MLP neurons of a small language model. Each row is named by its layer, matrix (down: output weights) and neuron, and shows model dimensions 32-127. Each number is 128 + 32 x the weight over its row's rms, rounded and kept within 0 to 255. Numbers have three digits each. A neuron's up and down rows have the sign that makes its largest values positive.
After each neuron's rows, "raises" lists the tokens whose logits its output raises most directly, leaving later layers aside.

L2.down609:184172087131122096076086121118141169135114152106137099156161172137107109100106177141166155147126147130163130075174127147143130142119133127109178101150120149092194119124123094107155070142067156162090184147115116127141091052128158137142106114140103131099122111149137082155127137074155127161
raises: "s", "t", "des", "ies", "rs"

L13.down611:128139131110120108129193038120124124134118153152063111130122111073140143146094169165151135122157124110129134136106121139135040121176170118163139198090158178120144170119121094128125154116162069156135145123061189103092147160085133093125162137103117085106071132142167101148119213113139147115
raises: "co", "ian", "ack", "ul", "ju"

L8.down36:098163085139108119119106109106162081116107116108095124116149151148086129128124127116146127158093130129101080125148122171147149157108125127123144054123168127112104114137137133130113172144126130164117115168083116105086084105098124134218130060155164156080122197173103108181119144110083128122
raises: " of", ".", "===", ":", ","

L13.down384:120113067109195097119103130057144139129022173149156164147092120110136116085071163150116137077124105145079111112088094113107138131094120114139123068123139127099143130111103137072093106132150095140119141100051111193157145119060146152166133169120151140100105101152082156133124166169152130174
raises: "ri", "i", "ru", "on", "to"

L12.down469:149096092108112105133172124104097142082086093157113179132125125117134134195149147163119117116074140103128057138116085158236074154163094120184126193128118166156111219158124090197114120171114185116125139157085104152076092115185108118122114156114115163104128116113087167113154086104118119140
raises: "-", "k", "z", "d", ","

L8.down69:120068121179178081085115107088152148100112121074133173134109183134125142179115120106169105133085134120073057122112109121078107101121203115075144080180155138155180148033099125165107113127096103157158168096155142128156130131060148155169093113168110132163128084146090158188098115102145142174
raises: "es", "ef", "ut", "e", "ve"

L13.down91:103120102127125101120083149156124106110160195164084122160093142105146161129114118099097098143135155103101128147194206134085122118123104125136159112131140155077130156143146171110147155134074144089069159082157166087112062121114097078128106116120099243131075106124103162175104122148172155098
raises: ".\"", "\"", "\".", "”", "\","

L12.down32:135185101176132186193144135140191154176089104107175132142111176182124144148095094109106145119106132170106094154138126095119145133114181113148056133173148107116153113081168135132090069101185128139144134140164064053164131138154113097116106157077100090109125071126113107108098156132115160174
raises: "or", "ors", "of", "ed", "od"

L11.down779:018134136131125085151126133140086082143141116178126138145059110128160138163178091145132109073128145085155139116173125072138117102200173115073169140121201125196164137085120099136095116153169120167126169096113082133186137129181137108115108170136121079131151057133212136097164089148149145163
raises: "ever", "ly", "act", "lies", "if"

L12.down820:165138139105127105071072110180133065140123143152161123156161139143069144105122162160093070158124132131164139089139142113126095048158122128127129117140169125079168109164141122110144162113100183136103176131131129109100103130094184101170183164157107210105146155122153125186111162138154191102
raises: "\")", "]", "”", ")", "\""

L12.down568:121135077117092094173154086100127126142096146083056115182107190129070134129056079141069113130093147117080138117169075125144121103097132104147057146076119131083211172082138159138123101140103129180124134112162137148149128111156141098136139175173091143043096134148095119088134110113145167100
raises: "ins", "ly", "ing", "ers", "er"

L2.down418:160141129130166112106114080120143118115103100106182098132204142097097154102168182156122160102124155048105113132096097125172150152070118140091123173172072158056129101130099101129136136174087105092143166146086148150106106108154118146147163117121165117166108151109156121118135110106046157148
raises: "rs", "r", "d", "t", "rt"

L7.down196:127147155119119146129090148098143165156113112090145137125136172137080113194160169107125144125101090161143096201130124157124113123200181149138160093103108180148093124123145111127189167128137137113182109185145158114121144147167109171172135099160156142172129125086099115109132151132174166075
raises: "8", "7", "5", "6", "4"

L2.down25:119167145165171133163139174140173125134157056130145124079105072105081117089126123100073201171105131166130093162216114153181113115187124185085111172149119058136135143162168135092086154143103120104116076104144178124135153130120146059207101135114138151130150121155134115111132147094124124172
raises: " of", " and", "-", " the", " from"

L8.down935:164150128191124084127125098196104091120123134171160128165130133096147122073141152159146139135078128109138140199098134091084104140147105181109144165139116174136124121134097180119112164133106047099074107153088148103179122148162144106146088138102081156124129096152141160092138099052168119164
raises: "rs", "nt", "r", "red", " with"

L12.down751:136126093063119162055078116125086134115125135149082164145186057127063114125083151120160145111111162102117132163111090138072176194114094113188150090110109128152131154113150130123104086099149118183090060104107119110129139107086146132114139113170114096128088109157134116093153176139149119138
raises: " the", " a", " their", " its", " his"

L2.down365:142145151171167078104145126108088144146081096108133176067131077188155200121129136078164125135148197135099117100043173099146117088052121166127162160161155146175100158132097135112139164093141142165103184166071108087082099089165133135155082177108125131136103145137073160108172119113128153135
raises: "s", "d", "th", "'", "do"

L7.down11:166107177145129139131108165090139098119115141097094161151113146113108171124120100160149133152148133121133048172124107108140102079101151098130118215143111170151090074125125138090131092129098130151155119148037154087088126118174112122135091116070091117101073123117084122073085119137099126139
raises: "s", "-", "al", " ", "u"

L9.down771:161138145090136152155080149103139124136110168037155060113090178052129127089110128120126128090103119164122074212100118077126128161146124158141123103125146083076125132110150146199087142085166116105138118154131174084156109202160154135158178128172162087119134096072142115203116115128183133180
raises: "e", "es", "cia", "et", "o"

L7.down714:136122086123103071142152127119165189150120158126146108161131229103095136132142122136147158137161128121126089111154140097186117157142127124051150120180120085091202157103110110138173089098083131126231106121144086101202053163093162142085135177122127132116095131136116144175085144087108168115
raises: "s", "et", "be", "h", "al"

L13.down293:093067156104098123097153132179145121135113138116169185143093118094115149178119124126156169163128164107135174164103188148179151149155112124084122137169142124135139104104184130081098144080163125191058166142113109130074127129101136138169090121143112128137158133121135133105114070110107148124
raises: "er", "or", "ation", "ative", "ator"

L13.down567:142075117110141062164163144103109132163154122131089188142121104182165165126130114148137171161115136099038115144191195156167140144184164087116116166127150123179197159133101139100102137116134105125134199094117147030146108126128170089141187114159182157139132123124107182107128154124065215118
raises: ".", "'", ",", "ma", "m"

L11.down39:145103126127102119194117170146122134183128075138182178090112154118150135147115080143109128134127129142114127146097089126159113097157055132176105123196153142198140128160145089108133159072180153098102174174136176147103062130111165076168205132129122136133100110068193113124091162132133094117
raises: "”", "\"", " your", " we", "’"

L13.down596:094090147171088145140155137155143163104084168098115136081108097086118083123135143134088095135099135161117163127121165120164105143141104208179129170096119143122159147082161131082083127112118104169203111116129169146133128083158150162079108138104105121131136116126171159178125148072128152137
raises: " it", " they", " he", " there", " she"

L11.down831:103115114105142154144171119117148109146102134151070165162161141134164126120069166119135164165084149089060142094160157136159101161087127105091159077113133112109178156110083096144162130134109170113137114156121144083184116164137137159128096148109128248085142059131128131115124129106095107131
raises: "ly", "k", "ay", "day", "ster"

L7.down375:112097136160140162127175125124114114121082147145184093183099165142146158065122148172081117123160114116103120155138128165146151098172205124040097114173106164187111173108140074115099135096088205060147185163117119147099133124152124110067129177120101068136093184090131147131063124124137157128
raises: "n", "y", "s", "z", "ir"

L9.down915:029123200185088090065146152148119150111073156134169063175111160142158130141144102116066143164130151112121136155045170143155139163166100176103082103209098105090144127109159126125100167094095134136176150120150046144148117116141129153079106122169116083108096168108148104116184112136142120207
raises: "ness", "ia", "lio", "ies", "ble"

L2.down777:142215085148107111106168123166174145108130186117121140146106181043168124141116145196182110113092158099130114130136180138164095107128091098059092148141106134173131122097153124109093173187123107115116110140073126106138077066132181114167104145154091143081165109179098129160137121116167190167
raises: "e", "o", "a", "s", " and"

L8.down920:097105056128099061181164130139128090157167085101127101181148150128154161108109183124160134094153117112141138164150121136127107122150068145148157138145123092167131145047152075127111126162066095154127110135093162103125124088110156094183112169145167149096159158158116141204156163119108170147
raises: " and", ".", "al", "e", " or"

L12.down666:136097100142115100119108166153112103111159117113139133090128150133102143144126184192115104120192126110113104115178135119129130146128153149163095167126084118132105101133110172158139139048139163114097186104162182156128098137072120077095137162109076125091123099166184192103110130139161126126
raises: "”", "\")", ".\"", "ically", "\"."

L2.down827:148130140129129103101115108122114173099155135135101094130079118124149140124111127124178134094143143210149097091141177163150066102133168084137184108141123198141087127113080142091177123082151136140076128127109096163124133142097113165096142142122059139078135146133134171122181159093128137141
raises: "side", "ning", "gre", "lar", "face"

L7.down474:133207106070138050172132116186144147081115124123159117112135137111125143119150104159124121162135161160141100161099164125147116097123142174113192164106109085154190119188112158142131169150031161073109135193090167113129124140107105087113178104123170114123140147135098114084119115073098161134
raises: "d", "r", "s", "rs", "iz"

L7.down770:078138161170143109177135143103182106125096081128200130132081185123116128121082099103149138127133136112188146180126060045120119143128183140074137106064113161080186173115101136158085128121150139183202111081086134214153101140173153166100147101097051114120119102151139103101126117122031142150
raises: "e", "o", "es", "y", "ward"

L12.down296:098084130127171102167091154139130141146100122160101097150160146159160109144118173098137107126100123160119120082073143120104119129124102141104176174171121076115141180152126116138148104077105063101092057124160136056108129163145094141075108092094115069191089149104192118070131137137063097135
raises: "s", ":", "il", ".", "ed"

L8.down205:118110091075159116153117104136123128149091134170103070090093185080188154086165082111105175067135131161141138134150130166078112123155132152115129111139192099080151156139114118167168038094155074115158041114141157131184164041153100171134092115105097110152142108145136162111100142160149131140
raises: "lit", "bit", "ae", "et", "ali"

L12.down175:097173146150138151084112084132140118088149111130121149178157150145088137088147117127099116123121131053136121126132106105155078185135130112063134099106112124158095158131069101046178141168176180177150102142071131166202117097153145116129117168154124127086100153129066148097145154094129126154
raises: "day", "ton", "te", "ster", "ch"

L9.down604:102130078124161185102174135131101157099073057125140148129141186115149119128104225103127124130101163127107112127118130109091175143157144148061138175135196119138142118121154117076090113090132074089114134101065112095142113130154096025081107157137176127084098238146169117135157150091099163168
raises: "y", "ic", "led", "ye", "s"

L10.down1002:115113165090066139134138123151103106172085127131165107077144150202152176082087050109115099113121109130075102090168183176114147106153124137160114110142120173160147186166128048108166136125151083146158120135143087108142110126131149158105137148085111147133145163123115098128132093168110111197
raises: "ors", "u", "ure", "ler", "or"

L7.down114:052174128088136162129115191141131097091140109155085147099129155110129103135133090129074087152146127108148114135168115161175145142152079161116157162172133146104090140157144116140123157126150108078131109140098171108151075178115116067187092121108169095091136110154116120105041082110126131068
raises: "-", "ly", "ity", " ", "–"

L8.down598:151142115157105089164125160143139155159141097073065145124151131082152174118133123102089167176117093081164064118132096148149137140144123164098145186124142125095153132124160079146096147145074138148056124088117181146083115161178126095104114119150181135160143095112146165163137140183113142133
raises: "us", "ves", ".", "way", ":"

L12.down965:105098087127149108138139028125108128158101139156113136142106167171126123129165155177144096146183089163180175087117106112127163078126104118099142132184103161155099065146132110178172098163096132166170128130083118127161117135173135119167151097179117079154131108145116076131117149139144126137
raises: "):", ").", "\")", ")", "\"."

L8.down182:101083179097086094178135135098111111146098143135083190111127151146107153114079103125112181102216125148101077090119147124157144144124099172171129162085126177161124203116141150118156179060139072114098086073158092137102105152162069109123112184166071076121175145181115117184120151120131086164
raises: ":", " Preced", "nce", "):", "("

L11.down263:124186171098136128151127085159100137136130116127140098097192124077127145161123107159183102107116131127159122129148155168174049032139175086171129078123134141102110087115071101105126113164156150157097143185159100074139149079138068096109124126122131123114064186110139122137149115101114085137
raises: "d", "rs", "men", "r", "val"

L10.down830:073095129044132114146184103171150177169064085125106211078112147076114091133095131107144119148203195105126106138102062137198140129108067132156134132119104147122162094119119100126142106094160141135109126190150112099109146123094071104161094095133121102139131172169153104169095136121161115124
raises: "ative", "ations", "ants", "ation", "atus"

L9.down145:108156125190165129220139097149102107110086106129135082143080152085157124137130139138149149132123137102110091132195144153126126118149128155118106133133132161111125157115126089140139133173070105172116105137095189111111103138158103130163103097125120212092123203152108074134089092143088169081
raises: ",", " of", "'", "-", " and"

L13.down842:094137142144131152128094155119092113112115092121135175111131100130151120150138121146174159089126096153084096097170135136158153173145109191166090112116103149098102175146168106104144105134113149118141164110155116150147069096122098121147117098136133115173130166125146117070146138165098142155
raises: "):", ":", " of", " being", "d"

L7.down219:115141093106146157122064110132117125107144123103108145136161229140140121165114089134076174151021115167127113177122166121146123125131143079156167103215154104116148127109130153137144153136107146115158127169109055101101188153160084165124159083159158132141137123128138136107095199105084144078
raises: "6", "8", "4", "5", "7"

L8.down360:084148099075143074100127164177059093084149081117116133115159123087100090091097170159145123137062156149071142150151100137139107124196106134137137099201121151134166182072130138099150089143128103194119111069141112127167114161114106087154094115195147127117090075126154109125107183225144169132
raises: " as", " the", " from", " a", " in"